MLP neurons of a small language model. Each row is named by its layer, matrix (gate and up: input weights) and neuron, and shows model dimensions 160-223. Each number is 200 + 30 x the weight over its row's rms, rounded and kept within 0 to 999. A neuron's up and down rows have the sign that makes its largest values positive.
A block is one neuron, or neurons of one layer that tend to fire together. After each block is what it responds to, as a language model described it from the Wikipedia text at the highest values.

L8.gate2,187,199,209,181,174,176,239,204,154,195,238,223,170,205,171,252,181,188,248,181,159,191,197,223,230,231,118,207,213,236,209,164,229,225,193,177,215,168,202,258,223,223,154,197,245,207,190,141,186,152,180,225,221,226,157,195,208,218,170,163,214,211,221,244
L8.up2,201,217,201,199,241,203,179,201,224,197,212,214,220,220,165,189,207,163,226,150,225,196,226,176,228,220,201,228,184,183,147,202,135,243,195,149,197,160,199,244,180,255,186,147,234,188,134,194,183,151,127,196,206,166,220,240,191,151,163,181,246,161,169,208
L8.gate85,225,175,208,139,195,209,210,211,206,214,216,191,232,220,106,192,238,201,188,156,197,201,215,241,151,192,194,242,199,178,210,201,225,227,166,204,118,134,196,259,195,223,214,171,214,216,205,214,191,209,178,273,211,212,215,219,207,177,159,194,226,217,195,208
L8.up85,164,151,178,276,230,197,190,177,201,169,195,215,190,236,199,196,191,179,203,254,148,165,198,233,225,186,269,169,196,177,222,222,230,222,168,190,195,167,180,275,172,230,197,205,211,201,157,216,174,181,195,143,166,257,250,261,198,178,166,218,198,242,268,196
L8.gate96,250,150,153,239,136,215,184,248,202,203,244,209,168,205,161,134,208,183,207,202,165,156,188,155,237,158,183,216,153,159,198,194,191,222,192,168,196,187,182,234,241,207,207,211,130,169,192,192,166,203,212,185,220,193,189,257,212,155,149,182,201,243,220,227
L8.up96,253,211,189,207,153,207,152,239,120,206,264,162,177,215,208,230,147,222,175,201,168,220,201,188,194,167,211,205,154,162,146,179,190,172,183,181,186,188,230,174,180,195,211,190,195,187,169,202,200,210,227,168,242,189,169,216,138,153,169,159,208,224,189,211
L8.gate107,200,216,191,226,212,202,237,234,215,211,222,215,193,195,172,179,226,217,206,195,257,186,215,204,215,216,170,185,176,247,267,207,190,188,228,151,161,165,193,272,183,178,191,212,207,197,218,152,197,172,233,172,198,190,231,219,188,195,221,244,193,230,195,216
L8.up107,238,164,163,143,184,195,169,260,245,205,185,179,161,204,155,219,194,180,194,219,148,194,211,266,208,167,175,208,185,227,207,184,239,151,202,183,230,180,187,221,234,243,236,239,210,161,199,187,205,246,217,215,187,183,229,184,220,194,173,215,185,233,211,190
L8.gate167,169,138,191,247,194,163,165,194,227,162,194,217,191,244,162,154,185,210,184,234,190,221,146,185,219,201,252,160,204,217,182,206,211,218,195,166,215,174,218,197,168,180,156,173,238,230,203,194,135,229,238,226,176,186,209,253,192,240,231,237,276,150,171,161
L8.up167,204,222,180,187,177,191,201,203,239,162,191,134,228,154,182,200,192,186,259,203,206,193,149,194,229,234,199,211,176,250,205,211,205,165,199,173,203,163,180,214,182,187,249,219,235,148,173,226,159,286,207,216,212,161,231,196,253,201,160,178,201,182,178,199
L8.gate301,248,175,209,178,130,224,191,178,219,190,197,159,224,201,226,210,140,204,179,185,200,209,196,207,240,171,219,177,165,191,190,169,168,181,214,187,187,186,193,222,163,253,232,208,162,204,154,151,147,203,152,252,243,171,240,220,218,194,184,223,181,202,203,137
L8.up301,202,245,158,140,223,212,246,224,203,210,175,221,228,205,162,204,185,157,151,195,233,241,186,206,161,178,183,195,189,208,212,234,211,240,219,204,167,150,163,221,208,227,260,227,195,203,166,202,188,217,213,125,207,190,198,207,172,170,189,174,189,184,168,192
L8.gate308,213,193,225,198,163,210,203,196,224,164,226,243,215,239,203,212,159,230,117,191,204,221,249,234,190,220,197,243,218,225,141,170,210,217,168,144,257,169,228,218,196,169,228,186,183,180,220,217,178,240,198,181,165,204,157,222,242,218,171,218,238,203,198,156
L8.up308,216,243,219,249,155,234,210,240,150,194,226,221,189,205,171,184,232,201,185,212,179,223,264,183,144,173,228,207,197,216,205,228,261,204,193,191,235,223,174,160,189,242,217,146,161,191,177,179,180,265,264,214,221,192,249,221,184,195,196,177,179,192,206,200
L8.gate324,195,192,168,187,201,194,204,231,201,138,202,242,162,178,186,184,190,172,167,156,223,210,200,170,142,158,231,216,263,191,216,141,234,193,183,251,190,225,163,191,157,218,214,182,229,185,224,183,178,205,218,249,186,165,183,194,250,205,152,175,210,162,196,133
L8.up324,224,219,176,259,130,212,230,204,134,161,177,177,188,173,246,239,175,221,170,166,241,233,172,167,235,171,202,177,203,209,186,175,220,249,210,192,230,191,208,179,199,204,198,213,166,184,276,181,219,172,233,240,165,209,205,227,159,169,147,219,172,167,190,213
L8.gate327,207,240,198,144,162,148,168,235,192,183,262,187,206,292,163,224,133,152,154,211,198,253,212,214,232,142,198,210,234,220,168,221,237,191,203,164,223,201,211,188,186,163,208,186,202,204,218,188,213,149,216,192,222,207,224,149,203,231,163,225,234,193,197,215
L8.up327,195,218,213,216,163,216,228,157,194,217,185,222,201,166,199,217,225,193,202,142,190,196,207,191,163,208,194,190,165,208,196,197,211,168,210,142,207,195,238,209,159,220,204,220,168,209,178,217,221,227,215,228,210,155,247,218,176,249,215,195,182,139,183,217
L8.gate422,208,230,195,211,144,203,209,222,185,192,193,150,200,150,228,205,183,224,205,128,205,227,203,172,205,236,193,196,197,209,207,219,206,208,200,218,137,179,178,173,192,202,173,243,175,193,179,218,166,152,146,227,195,239,228,261,247,224,181,195,133,217,245,214
L8.up422,242,190,224,272,247,151,162,197,191,126,269,229,178,217,184,207,203,224,212,223,158,156,178,179,192,180,190,220,212,223,188,235,208,232,209,194,231,192,121,182,153,156,199,194,224,209,179,271,202,187,131,187,227,158,204,225,210,162,195,200,224,169,179,169
L8.gate510,173,207,241,229,248,199,236,211,211,190,214,199,165,224,212,115,151,221,222,156,118,201,179,213,184,187,211,234,197,194,201,173,260,222,223,177,209,254,130,192,232,224,244,210,198,214,166,223,226,188,185,176,246,187,205,231,202,199,247,158,180,179,182,254
L8.up510,188,125,232,202,223,232,170,216,225,194,232,156,165,153,216,149,223,251,219,168,170,196,196,192,176,171,207,201,260,216,166,152,193,233,179,204,204,205,216,203,223,197,200,259,198,231,173,215,245,201,204,278,239,241,203,199,187,223,288,209,209,225,266,177
L8.gate569,201,128,231,190,201,196,207,197,181,178,213,178,165,219,116,186,207,170,194,189,225,200,238,184,224,161,178,245,218,166,236,244,207,208,224,145,163,219,186,235,215,172,197,174,222,160,159,170,187,219,234,220,233,153,207,207,223,122,200,163,201,230,181,211
L8.up569,185,184,169,245,189,202,162,186,198,227,240,187,158,200,186,198,185,189,235,193,218,242,215,194,259,118,181,218,200,252,146,176,196,217,207,204,213,258,179,270,194,175,199,116,193,178,203,191,199,183,160,193,154,235,175,184,211,170,148,203,211,204,221,188
L8.gate572,167,228,226,263,210,250,215,252,234,225,195,198,247,148,169,201,226,245,174,190,169,204,159,233,206,185,212,163,168,213,225,146,199,242,173,195,207,236,194,208,213,199,183,125,191,164,207,186,168,225,198,177,203,197,231,177,244,223,129,186,188,155,236,224
L8.up572,223,193,200,161,190,167,175,181,264,164,190,132,192,183,219,180,178,218,152,178,232,221,219,186,197,172,185,226,253,236,215,176,187,223,196,209,238,168,222,183,242,208,198,214,220,175,187,176,221,217,165,183,153,157,180,217,194,222,168,241,179,248,199,208
L8.gate622,226,212,232,227,159,160,124,185,228,172,244,200,204,195,215,207,173,202,216,235,170,173,207,222,181,206,184,218,207,231,287,176,217,267,201,198,192,230,203,232,179,228,173,190,215,122,209,183,157,211,176,192,161,206,222,277,293,221,178,212,156,187,233,249
L8.up622,187,250,218,171,150,155,170,234,222,209,174,277,200,189,223,236,192,159,226,218,142,211,243,205,186,234,197,231,181,206,153,208,233,174,219,167,172,170,288,237,212,169,164,251,215,151,261,225,212,256,252,217,222,211,167,202,210,259,172,187,211,222,248,203
L8.gate656,203,170,182,169,264,205,294,250,161,155,190,200,162,203,231,190,203,184,228,194,149,248,239,191,207,211,180,205,212,181,192,150,202,190,183,178,194,238,215,217,199,244,180,214,243,161,162,226,209,168,210,157,212,199,160,213,120,167,188,164,163,239,194,193
L8.up656,226,145,150,196,188,210,176,194,169,149,203,215,250,200,215,179,201,227,171,231,168,238,236,162,233,194,237,222,216,206,187,225,221,225,279,220,244,323,184,204,236,250,192,218,239,228,196,183,185,202,198,205,205,215,165,207,168,198,227,187,215,174,167,193
L8.gate663,241,219,193,174,192,167,222,206,239,181,189,188,184,238,198,225,198,240,206,230,191,229,149,180,155,241,159,205,193,198,185,189,193,213,185,234,182,224,198,178,224,211,207,213,244,153,223,208,184,249,168,169,197,173,223,211,197,158,194,212,223,203,234,187
L8.up663,188,206,213,214,177,211,201,182,189,222,276,222,182,227,171,193,199,188,173,204,142,178,164,193,202,228,210,190,218,212,206,148,213,181,210,238,143,178,200,194,167,171,173,219,152,179,172,134,137,212,157,182,200,174,180,208,169,251,204,191,219,245,257,195
Mid-surname word pieces. Word pieces inside personal surnames, mostly after the first name, such as hyphens in double-barrelled names (Akers-Douglas, Al-Subaie) or McC, Ker, Mar.

L8.gate50,218,241,216,201,179,201,192,209,213,171,177,211,170,210,165,135,188,266,183,246,229,159,146,226,221,205,151,175,203,150,180,213,215,195,154,206,238,222,192,174,166,176,182,216,214,172,195,237,228,176,216,209,225,165,233,160,188,229,194,188,160,172,297,202
L8.up50,174,230,268,190,159,188,190,195,152,232,177,198,163,238,156,223,194,231,219,185,233,210,197,203,240,178,272,284,167,163,189,220,167,173,219,213,213,159,171,180,170,185,200,217,235,282,223,233,203,224,210,206,257,202,216,117,268,196,148,216,176,205,181,225
L8.gate61,238,210,222,204,169,158,236,238,206,192,209,251,207,240,193,212,160,171,237,177,196,251,201,206,196,219,191,166,186,212,177,218,207,233,166,134,218,170,222,246,221,193,143,243,224,179,190,152,156,176,200,213,192,147,213,161,190,224,159,207,195,217,184,183
L8.up61,164,202,215,218,247,168,268,213,227,260,220,146,187,219,236,224,197,202,116,206,206,165,197,249,194,186,201,163,189,203,184,194,222,191,252,227,229,143,179,259,251,182,217,215,161,237,210,144,223,193,223,231,215,194,234,244,242,209,207,216,221,208,200,227
L8.gate105,228,186,117,162,184,188,174,221,206,194,151,160,238,204,190,194,246,191,244,186,206,218,221,139,202,233,159,239,162,203,181,181,245,215,204,231,203,150,239,231,215,219,179,199,223,197,197,160,164,209,196,184,126,160,229,229,197,238,199,212,216,189,199,186
L8.up105,249,217,182,179,189,177,225,171,177,204,173,174,113,249,196,229,225,149,227,176,148,213,178,161,220,193,166,220,216,193,196,158,168,169,223,172,176,225,182,252,240,167,233,198,223,179,174,200,208,205,150,168,177,230,163,221,196,231,165,155,218,226,147,190
L8.gate111,202,209,201,224,227,243,167,198,195,205,176,206,210,233,196,132,241,173,241,213,170,193,144,213,201,195,160,188,198,182,141,179,200,217,203,191,167,258,220,232,191,180,156,202,241,212,192,177,161,189,169,157,199,193,157,174,217,104,174,172,190,226,202,190
L8.up111,202,212,162,227,194,167,200,194,208,203,249,193,183,201,134,153,220,195,204,204,209,196,187,202,217,218,238,203,163,235,163,181,223,234,222,180,209,205,141,241,219,216,194,245,196,203,282,194,187,192,176,180,245,173,211,230,242,163,156,201,239,178,227,244
L8.gate143,239,150,191,206,215,144,204,227,228,185,187,229,283,209,174,179,216,178,192,234,205,211,265,228,183,213,237,231,193,205,180,184,169,168,182,228,230,148,202,169,189,144,208,244,214,171,225,193,256,168,208,189,211,202,176,219,214,192,189,205,214,203,168,165
L8.up143,206,210,161,200,228,212,219,164,205,203,179,197,237,179,138,193,223,254,208,182,216,202,171,206,201,189,186,145,186,163,195,197,169,214,187,157,244,207,174,206,194,191,209,228,192,197,233,173,181,220,221,194,218,228,226,173,231,239,253,208,272,247,183,146
L8.gate199,174,250,194,195,237,184,148,173,201,212,255,136,166,182,201,157,203,182,222,235,189,256,200,160,236,296,230,205,187,232,200,125,183,221,163,172,207,173,224,220,208,208,198,183,226,150,205,214,227,167,166,216,197,225,202,153,180,250,165,195,225,153,218,201
L8.up199,254,221,147,179,240,179,215,180,184,178,191,193,211,213,170,194,156,161,200,186,169,292,196,171,188,225,219,211,210,242,194,196,189,202,191,191,210,233,182,225,173,177,187,206,173,185,214,239,194,195,212,111,217,227,196,191,227,230,136,179,229,214,206,228
L8.gate292,211,222,221,208,181,196,170,199,172,165,182,208,240,220,198,170,206,184,187,158,270,212,209,162,186,178,134,183,194,223,244,241,187,247,198,234,228,175,197,249,227,213,232,231,198,248,96,115,194,189,173,188,192,235,155,276,132,233,142,198,165,103,194,181
L8.up292,206,217,170,189,199,196,201,205,186,149,174,173,201,186,177,188,192,200,159,198,189,195,203,166,152,203,181,236,243,190,228,213,189,194,177,182,143,242,177,263,233,215,216,215,215,199,158,144,229,185,217,191,138,191,224,218,186,210,212,195,227,155,183,222
L8.gate313,251,231,189,236,152,253,178,168,237,201,184,202,219,218,167,183,176,208,164,166,221,211,263,238,198,191,194,215,221,164,174,187,173,263,208,187,238,172,224,164,227,238,208,201,197,132,152,162,165,184,167,161,160,217,238,203,175,236,192,192,172,183,188,202
L8.up313,240,145,128,203,186,221,226,179,217,180,209,189,180,210,145,213,237,203,188,213,251,258,218,221,261,233,184,177,223,186,211,230,160,188,166,197,138,221,192,171,150,208,179,219,197,197,213,238,203,245,169,176,180,230,190,193,171,187,158,216,221,191,196,183
L8.gate322,208,201,159,202,213,179,221,202,208,206,200,166,148,195,178,210,210,162,204,211,210,201,228,210,202,210,204,261,207,231,202,191,214,181,191,171,215,188,165,306,242,249,205,226,229,198,156,169,157,217,207,216,213,191,190,154,208,187,128,201,206,232,180,213
L8.up322,261,196,216,136,212,222,185,199,208,196,148,168,194,208,167,207,177,205,224,132,196,193,219,191,195,226,215,224,227,178,191,242,214,273,204,194,170,157,234,238,153,219,209,143,227,252,207,184,145,186,220,208,199,174,217,172,201,195,109,197,161,172,214,202
L8.gate384,192,200,131,189,192,199,254,214,217,180,234,174,197,182,151,173,189,190,174,216,210,219,228,232,220,204,170,263,216,197,197,196,208,233,198,136,191,146,191,239,187,230,214,154,261,197,201,204,158,225,193,184,157,188,192,178,166,195,182,176,195,170,161,192
L8.up384,231,192,201,170,208,194,226,203,214,254,202,217,236,209,177,193,229,230,215,184,209,161,190,232,193,212,133,248,213,199,198,162,251,262,216,161,224,209,179,251,260,221,192,166,222,209,180,170,246,166,162,200,200,175,183,246,167,228,180,204,237,224,184,153
L8.gate406,203,204,142,203,177,146,248,229,201,263,213,198,202,177,150,226,184,241,183,193,181,230,189,199,210,156,167,220,184,171,204,155,194,203,222,189,204,139,131,195,212,156,153,207,263,203,167,201,129,287,131,218,200,200,171,161,216,213,191,187,189,245,179,199
L8.up406,153,195,179,185,271,190,258,190,194,166,206,201,169,213,183,180,221,187,188,247,165,199,228,216,229,209,193,194,245,206,206,214,224,251,161,185,203,161,221,233,194,172,207,190,226,257,194,209,181,230,192,178,186,194,201,181,264,183,151,181,218,194,198,216
L8.gate474,238,183,185,131,199,165,227,272,210,194,217,179,169,181,188,265,185,244,181,248,182,211,232,221,204,166,225,213,223,177,174,203,145,164,182,224,231,213,210,246,206,189,254,206,201,165,155,232,181,190,199,142,224,153,230,192,202,250,209,175,132,183,226,263
L8.up474,167,192,172,202,238,222,195,184,190,179,163,200,252,193,209,179,173,215,188,253,207,195,231,229,176,258,236,226,210,211,205,163,210,203,197,170,161,225,208,192,176,139,176,247,192,172,160,177,153,199,215,182,218,180,235,212,149,257,206,241,217,193,202,221
L8.gate522,197,183,170,205,169,240,263,196,225,152,206,206,191,238,193,188,235,168,189,171,193,205,201,202,194,215,221,226,203,204,214,200,198,216,182,208,222,269,184,192,206,220,164,186,233,192,180,165,223,215,265,226,182,171,266,193,157,194,204,188,205,161,209,264
L8.up522,194,220,192,218,213,212,185,216,176,158,184,165,154,148,156,200,215,213,200,214,151,181,207,227,169,192,200,238,264,206,166,206,219,193,153,189,176,206,168,209,192,198,223,197,221,169,244,204,184,210,235,227,205,140,171,197,226,259,200,201,223,148,182,243
L8.gate586,201,206,221,134,223,238,205,175,185,202,215,229,256,185,178,211,169,232,186,178,191,227,146,179,232,173,218,203,256,248,201,195,177,229,224,164,162,199,230,228,215,201,190,190,221,192,172,233,238,192,176,195,195,215,166,185,202,185,212,229,198,177,239,217
L8.up586,214,126,183,221,245,152,174,204,245,195,150,218,169,167,138,251,222,223,159,177,197,272,198,182,199,217,241,195,245,230,165,163,290,249,115,205,203,198,157,209,188,224,198,183,178,206,221,205,217,229,173,200,221,196,222,177,178,176,184,216,234,236,216,198
L8.gate615,186,229,173,180,212,191,184,229,164,189,196,235,166,204,206,192,218,166,188,180,204,219,180,227,207,183,190,179,240,158,219,172,160,238,175,234,187,185,177,205,206,162,215,199,231,230,198,210,198,211,175,206,192,190,161,165,224,162,183,173,181,144,192,225
L8.up615,195,201,236,151,181,134,160,243,230,206,205,163,165,177,169,228,240,178,207,213,171,205,239,156,186,252,212,169,220,228,216,252,215,221,194,244,195,181,252,229,209,201,181,205,248,205,202,179,180,199,175,197,205,209,240,186,209,243,187,202,203,166,206,183
L8.gate616,202,190,251,187,210,234,196,215,180,200,216,217,186,153,118,211,216,231,159,132,167,185,202,238,196,229,177,212,187,245,232,214,196,265,171,259,206,205,203,272,229,211,208,127,148,208,177,186,186,171,174,185,223,166,196,214,157,187,190,230,199,148,206,208
L8.up616,195,218,174,176,201,154,191,212,207,187,208,177,189,160,202,255,251,223,198,183,219,176,199,176,223,206,215,230,209,140,158,234,186,210,167,189,178,189,169,213,221,207,197,190,168,209,201,202,191,232,193,188,146,177,168,214,233,211,180,162,167,180,244,243
Surname first pieces. The first word-piece of a surname after a given name or initial, in cast, squad and result lists, e.g. Mc|In|nes, Bar|ragán, Gre|ts|ch.

L4.gate81,238,224,161,201,206,193,179,180,210,199,175,208,218,159,202,210,186,166,193,272,171,200,187,211,179,214,178,197,236,176,200,157,228,159,188,215,246,258,194,190,129,151,189,167,224,180,180,176,208,214,192,200,167,212,253,232,188,172,203,261,169,232,255,213
L4.up81,161,186,209,191,194,188,193,231,182,148,212,218,198,178,199,210,186,221,198,200,228,227,214,191,177,227,233,196,229,222,218,186,237,200,210,184,184,211,241,195,187,234,219,209,198,226,264,195,214,152,196,211,236,168,200,205,163,202,160,195,201,186,222,176
L4.gate90,225,208,219,225,211,156,223,224,197,215,238,231,202,200,192,169,194,212,221,184,225,250,180,206,217,149,220,202,155,156,215,186,201,203,198,168,194,205,196,148,181,284,194,240,258,231,257,239,131,185,159,197,171,195,201,167,189,199,176,215,162,190,205,188
L4.up90,240,216,195,240,176,203,184,130,188,189,129,236,162,162,255,139,149,188,187,154,213,235,226,252,219,173,167,194,188,198,182,145,166,215,192,160,189,173,248,212,147,185,154,227,231,206,187,207,179,232,201,229,186,207,194,250,219,169,195,197,218,176,227,166
L4.gate304,210,134,215,184,199,203,258,208,202,203,187,178,205,178,216,196,171,157,204,248,209,179,242,233,164,240,161,175,160,191,231,210,184,202,220,234,183,193,247,217,232,179,192,209,200,210,182,176,206,139,220,193,185,207,218,249,202,186,145,181,183,206,199,166
L4.up304,187,172,216,218,184,183,216,253,230,210,228,180,218,159,174,211,184,233,147,247,173,145,205,158,150,193,272,194,188,211,109,190,191,198,207,214,181,207,241,244,208,203,215,231,195,177,157,147,195,206,211,219,174,223,210,196,262,227,183,238,204,194,176,181
L4.gate353,164,214,225,159,209,199,175,189,198,221,155,227,217,206,179,208,162,225,149,239,188,136,164,232,175,228,204,197,216,201,201,142,246,174,191,225,202,202,183,175,205,201,216,206,228,185,257,172,182,231,219,216,160,173,248,214,171,151,187,210,183,134,181,156
L4.up353,224,206,184,163,184,244,198,233,172,182,181,199,182,181,200,256,167,180,201,250,138,201,196,217,228,180,271,242,200,199,189,175,215,232,156,214,220,225,138,237,199,190,185,224,227,165,173,218,201,243,229,196,159,155,184,195,229,236,119,162,208,205,213,172
Hyphens inside compound names. Hyphen tokens joining word parts, strongest in hyphenated French given names in tables (Jean-Pierre, Anne-France), also compounds like part-time, mid-1986, quarter-finals.

L11.gate564,188,193,225,158,147,215,219,211,207,212,193,160,137,178,169,229,140,151,195,161,187,251,206,207,179,214,231,196,162,253,214,185,210,216,215,236,194,128,195,227,188,222,184,172,209,232,160,229,155,195,198,162,250,208,222,199,230,172,184,174,186,212,213,201
L11.up564,169,210,242,209,198,164,271,196,197,203,197,210,191,168,239,194,176,171,176,228,153,277,205,180,214,231,221,164,221,180,168,172,200,184,185,232,188,233,194,172,204,174,195,214,233,223,175,201,229,254,190,156,208,249,190,207,222,110,143,166,210,260,212,195
Mid-word foreign name pieces. Word-piece tokens at the start or middle of mostly foreign names and words in lists, tables and citations, such as Fried-mann, La traviata, Un re.

L11.gate387,227,186,251,242,164,211,233,199,195,187,236,259,192,215,153,194,218,181,185,216,180,234,193,212,220,217,271,237,223,201,178,188,184,248,156,192,185,169,207,218,207,152,254,174,174,193,226,166,226,150,210,250,217,184,177,219,202,197,223,194,159,131,202,224
L11.up387,193,199,124,274,177,202,208,203,135,205,164,230,218,220,218,172,250,218,233,231,168,232,185,142,222,187,169,241,182,233,201,214,212,194,149,144,184,238,215,223,192,189,178,226,216,230,209,253,258,185,180,242,213,196,208,196,183,163,240,214,228,183,257,266
Surname-opening word pieces. First subword piece of a surname or place name in lists, tables and infoboxes, such as Gri(mshaw), Gu(erriere), Am(es); also infobox field words like zone, Born.